Weights of a small GPT-style language model, trained from scratch on English Wikipedia: 373M tokens.
MLP neurons of a small language model. Each row is named by its layer, matrix (up: input weights) and neuron, and shows model dimensions 112-239. Each number is 500 + 50 x the weight over its row's rms, rounded and kept within 0 to 999. Numbers have three digits each.
After each neuron's rows, "fires after" lists the tokens most often just before its 100 highest values on Wikipedia text that the model never trained on.

L12.up646:417591492469542578495534447503499572599565494482594444396550488525493553523490423482446384498489490609442525529556498487577580477526482508531524494419505446531469415387529552383555518512488432442578567431493477542471485519470478484461431520396497491480458494518509413562507524621542552499518455543536652480426477486466598562426581478471474490529386544505460554431507524467441562438529
fires after: "\n", ".", " result", "ed"

L5.up804:548657554498449540448548506495470479578555485485544422480551492471546581536531457563567419501513546439450439499482469471574442570490491609500463490447508422503513487536487438500575566435517506456529469481532437448524515500590513509559529470439529461445530430560476431552531548520498548504492393518487418447578382426425481483505435376513364488453521500444491543574491491501474470519469
fires after: "\n"

L12.up535:571488394494537505555573553446524567506588471589480558557470489451440495537577493520480504524485533499537482499461474469570569471559491512482535475460524427497516379526497474504587542491403481404456602511485493514455482443553494534505556461519532615439492547601453479491507484455482515542483498478512546527490550498440459494449552419470495454477455581513455541401568469468534579439542
fires after: " the", " The", " a", "-", "The", "=="

L20.up115:525480521421507443417611433459505552474548488521471470411359466511512481533563601539430490548468482523589435449498548447481557488536491425436545521457484459511452459481522456496521492458445541552547571363362469460533504455569539558458494544486476501487547435551458450521548435392503467519609465510547466464517523510362437528531502478510524489420459494482460555479522595544568527450527
fires after: "9", "0", " I", " F", " Br"

L17.up179:552535468476478487509517575512450479523524448477509488482473494543476468564577539488504452439478388503528623476457459529475524464514496470516534494453428460546530477477490566431460591519408446538469576564610497559443420420509503483534421463589522466551518514525516456495500423526434501475533551424549514511486517627571488588538520570506511556405516479433482500517506564475507554453401
fires after: " the", " a", " Mex", "S", " United"

L15.up177:539484500489438490427540433421558542541544459458474553434448535517552491542636531446624503422427512499501534527652463562481485520472485457447459454475495517498499440540540510445533475464461487483413474521474516566495462553478432502509529548565505451538528546581478502528430549564508486529565452483494499438536497383516511524494521565532519438443490491473439437508530520457479421529458
fires after: " f", " the", " tri", " a", " m", " pro"

L12.up577:488536454519568573476510447495527449522489495420418423480543515529619486590479577529506517402507540322409504544531483530528489538585437592416535587463484518517456647538483523568462487540555462479506394453491374482469551544552528465473493472474530488514431480478457501461531448463522599426491446464457466555527499474499480501453519560496527481455550431544521495485445508470564429467490
fires after: "\n", " |"

L15.up729:503553578516451479563451593458531467480469485502570498562489496539482522413525522510466538529405505438493448482500432543465526496483531435513511531478535420455459442451517615471542585530447503487536571384352431436546530477546470550507508474536445491510404508497471437497424331537567533544504512509513447565517400554530488539547610545555506474527499550429503455462518546524490469468503
fires after: " ", "L", " re", " B", " b"

L15.up137:445559475552537514534565517397519486485391490443517470481386431518484532509553612567500541502499471513510514543516469471482409447427484501462546458504582457525490521511524579504561349527576440553454433484392636443480494553488499520562500500511505551480499527491528527540474458580574507416557562487520464530567513559470533586521511417514444443570492492453506522479531571519502620449487
fires after: " B", " Mar", " Bar", " b", "B", " Jim"

L12.up226:449418513500465427553547426506529502524464441449564501452416500528521480485488413440550452527499522576498556481485516514548494502487537505496541517537458557489510585483518503533478498488436465498472435488459502455472515481533484568417581535536506558587499440456528459500473460408537510507523558463446498376542430508412571576524560468401560499442507500587532507543491527484573499507560
fires after: "0", "9", "8", "7"

L17.up1141:525490525565458418429521474500549502442566563614408478515491468558483537478448550473413503497560453535535504532463492547515457488541401500568514549570488537519515451488572490571444455402532534544543533501563575401542548436547522492563477584480496501494562506501523436590476454487472410580429478405429420484542538550403493491540515483603464517543452451525498537484458439573392473509461
fires after: " to", " in", " |", "\n"

L12.up931:532480320420404463464428547534397436495520454541485465486590533505441469516567439442566480477430596508473563589403496448590448539504439466498452454425531508458627519566521563505486451536508550510477564552511535534387481513455469480489443479493514522513527574510474576479411476525504527441474521603565571441430457493544429524420566543465442605530489601497520433431558477535509529438416
fires after: " the", " on", " at", " from", ","

L15.up961:505428522496546544543584513513457553404481507485575419561434483567533563518494615512429469422436429477498500528495512532412589481463517468469491512579473443644570530549473541520566475560465379475464495425507479487429509512511406610587535494641442624500527580498483463489548494518521463483509459442501474478479469413501503454505530385479535492540533579478542469491470499466501516502496
fires after: " M", " B", " K", " b", "B", " E"

L6.up492:463476569446444520509500513448534517398500448438413573492502505565541493536444484461618367369532581443476568550563396588496501589424497536475478448463552568455533414556486510470533484473568491410499560476508407438486478572531467518570452518522542555460501487518492529504568521489417515511526438464482515489565484520538497521533467608394424508485453604494495503653430506435565475487441
fires after: ".", "\n", " f"

L15.up521:467464509466430397485511428553464548502458467527546411547549440500422604517455548565537451490505466527450522456450480517486489556419485415596499454377599560480569455534521457526452437569464467506482490516460471538548470522607579582488551468419500436437467488452532437493469501487578504496604494471527488459545505441480565498491554463438513604580562488548476564518535486498477602544484
fires after: " ", "-", " sub", " un"

L12.up1183:456504404519461452436481500435529463560574492559486472484484467562459531542589531512555450528545590450500506526498505546404556541493497567539558557417552505575460521486458441506517504409432539373664500564524467593519476512591606556509463392531480459446549633509493517431529564503502619412491521463448539442520516497498547549497500537444480458442440452543526400405533460545505497588554
fires after: "\n", "-", " the", " ", " J", "."

L12.up377:415524394544578615484547513474533440527518543475534457557502502506568545523498435364489474590438475564460533499481485532509542492489459548464483513449472478549605415466471476497550443501543650489471534476478565509491554513483472474505544494441519543461535513468524453526472569514607527621512412521454519472471511521464575542618404493450533471503434549503502442446529486471520540555455
fires after: ".", "\n"

L20.up1125:510477533481437504574539475537506481553420533599451608420519478450530554422454486450516489471486508441480444550561570479480501491468407464527404484426458505456535460490478506603537437459490528389486498526486488475604495552547531563473513424480532510372523463479579506512502418522515501480520455466418488502493493575498553478497493498518584560502480388550525557538506578413622453466506
fires after: "1", "9", " (", " ", "),", "-"

L12.up623:464478537432475428400507477498469486523500478474495515549550486450606473499539482508506478414588627422485457490546458546532504528547480510494408471448444483481617450503541396477530427437419533544496530454440448425557512442530500563406450470479505555491577580604515518514588594453622502503570563492495401510500481507484601492496502547504549528535530504460534571544509571424502461489522
fires after: " ", "\n", " ("

L17.up770:474449507457514487528540501487511470586524483579584463538532544531561465551555385496577500432498479452462399539440409541535515468447502528531483497519559433514502449496534501492518516557509457449507538480447522539553553449547446501518514421529581461537537486511482436527436521564477495472503369506498537545518500483598563517632662431485474440521428455451560574488511578519456523592478
fires after: "\n", " a", " O", " =", " o", " |"

L12.up179:494502461557385490507456571459477497525490500522456459489505458508503530560461485467503584523462543529532544643621475466513430505512528447487510516480481596466513482504395471390496510459484441501462603491486460551383414437567450589516339567611482502537480546543470530509489495515567529605551511579542461518470582539512472471536518544533472541454560453447461497552517449590507605458479
fires after: " the", " at", " with"

L15.up344:383573395548515468605389422507486523405468456509572557612380506439504506443547446503475454443475491627491525560375454475511457414460548444585488547535529478468511446511527466492563449448483468507440483524457540454485503539503446518543481505486508549586482516483418448469590419532529471551541480413483554484605482494499491519512567415480491468574480535408463517441533503533524426483501
fires after: " b", " B", " t", " sh", "B", " Sh"

L17.up597:509534588474459461465548479435472482503590443535506531415461543493464546523563566466462494454507501550488537520547463469560495496575460489530450577425490557579587551536382492545484595465442475461417539499520445559384540508530456393612501550463502465465463439560542453477367495505450451521490435521509471460491545569565560481441497498421509462528492546601453434524455549485466514442502
fires after: "2", "==", " the", "al", " a"

L12.up1042:569584441526592501501434500450529555563565622497530439556527485505526517483412434515468411387489455512479531535523564520473419469539482512555519621489591495537476467617513483477526544538552510451481486424453543406479576622456510511489493476378507525497434509465567561568502461523452449509370499537493496573527499518483476485526574456568531473495452470611435579428485544472538600438468
fires after: "\n", " |", "."

L15.up822:525537467426523537472523456459510527500545475540551464539574470505508491443457487525554591504484415511548500561369529485487463466594517431561561485539488559454491544509449419468560585556537510509503461515508410461437485536446467556505444503530471464507529461526481476514543514607469517493521586406452383557479480562521426567537466413547454462528420478489388485450604544426496456598480
fires after: ",", " was", " is", " are", "-", " were"

L12.up268:496434465513394470523525481505435444532559510539457501498538432483580527516432551535489512433450565451496481598528469588463535568547516516549511477419508480486507613493439558557530504483516399444567500447514592536457507488519483473562455513508554549486560532422511535480570445527408550541490504539536422513476479566491537467431551476469548523491393511560505443472539454508536467523544
fires after: "\n", " J"

L12.up1035:573439451509460525459442524482586536450553527433579615530456477509433524567477511501548513549516612471556495528514493533582476524470493475515526432502503494539538442550543478348472558458487468526530537610507509567455485440393414497592447563477516554549557449529436525454568508535517497539449510487592467454426388572493414470421447536486414548506553433532405479443404488517515531539470
fires after: " the", " The"

L15.up283:480447477512398536456432531532553470512546513522604584476577554504570470598504568461508468506471490565455568405560469525448506552515461416535465525465505492473435531549443495556446501480456490486493360592497420516442494430507466560513520491479536577526527484556498479531524549571525525479518460463393422501549444571430555479510547483496607475482500581434536421525486535551515524450544
fires after: " in", "0", " of", "9", " gave"

L20.up37:460524518552651616456498541537521477483496473511467491456455414563498533475508545464508535457554380563491522430488451553560499505464508473543506565404494445544505436584503463380503529488495425487468505534509574553503445588418461542482442481534464461567560494553493561446478545574533442556377476505401545485583516493409466514562538551428557494511467521462532437596521599554555506441492
fires after: "0", "2", "3", "5", "8", "4"

L17.up547:487489526441450508531606550445573516577599480572495567534474515484463520560553448445556517585546572487535459532595455484524458466560556472469516472532496550524608412540530510462505484458465455428425591534483404485439589455486380482500463471431556482571652509488446493494450483499579389427529522611490437404507437575553496615490551418544513461474433485529405568502474482474550543502478
fires after: " a", "1", " A", " O", " The", " the"

L12.up766:500502469397520455567483546409529479482458436556569521548454544514569514532499468515494471481454529512543582465490491472606598439488512525555503580580488494450530450553478555524504482418525445480534533481555544514518468507572524469507521489555514499587567539482473488450452506614438479471492466451553548529511538540448422484521533541508567542531371464469488428558472533403499524496587
fires after: " |", "|", "\n", " G", "-", " P"

L15.up1272:460466482563469363502551441453550533504442529498510473538565545413517490459455503517534529517480434369433516577546437546448539486468559456496443570468523423449504476620580566464476448449509459597490449560431561529529550609498460504523550488566455493490509512460570510480554438522559437574535525499513461519482596515454476472564541496367408492518473418549513520486538575519486451481413
fires after: "-", " s", " y", " turn", " sum", " "

L12.up641:560568419562453527509401439423456426578352602567547446580427545478468567476537484451452469467412465455422665529464476582457489534420660428485511507476548454489531450499522466557455498398513504447506537533491585532535400553496533456480493443516530467454427505540634431469558497449455523426532411397527542390493518520479488494488436545447545440561421489416504505480571579460488564565491
fires after: "\n", ",", " by", "-"

L20.up423:490588541438554539357577476513409427523634395510415444415500454613405521516464492547385529463396481530573462474551517452553537541501493542453485537532525481448415415515522475466562492501511435476557406506554455544493531516541462483530547555486504536532538513509541516598419544493524493556417550525566493411484535430497448451480481529429593388495496524519562545467519502522575519477488
fires after: "0", "9", "8", " imp", " dep"

L15.up708:534494490512498459568490495566545567613563499471467553438539444466498468533469497464464490463582456514553510487528515525570510524494456518520526593459445505413568453472423471511514506538449491532433467473503524438406503527545496491541507539576508461490477489396554502494507499496454451464599465437521582474576385452449477487529532526400564482469483449484519447565509557511349506457501
fires after: "9", "0", "8", "/", " in", " m"

L12.up1031:456556380505495528506479450456508555565526552430507583552522479485488591472537564561525524427446425537645535447418522509531516444477525464547461573542472523452434463549564507488524545516467469446450442522456549433538546545411522485448566542477523489527483438571576482572432549555483528439575534463551464514474544466444461560577526544516514508446529524525580509420451420443529501523455
fires after: " was", " were", " are", " is", " been"

L12.up730:550436515534517408526508525516387570549475462502578426395474436441480397543486482463557464442578436551447489465401492476547558524519510465505472489544432443445375475582520494466485579532559428518569511508464526459428558528504440474485459537516506511475571459504490406491574521514481419509493498473486500484477391540602419504521518509373593451487415521512485549598491561521556484482517
fires after: "8", "3", "7", "4", "5"

L12.up196:464434467551576422430445578496578576496508437477513557528473497538554482517609517465428505539431459553517529495432436469628514499562533527582526410605595518493435453558440509527566485549596539463494439440491559504511559506502449481439507528402527465418541563509516550519443588504548370476466547516532586408567459437421502565502462414483516498478481456508472509409431479530537517542474
fires after: " was", " were", "°", " is", " are"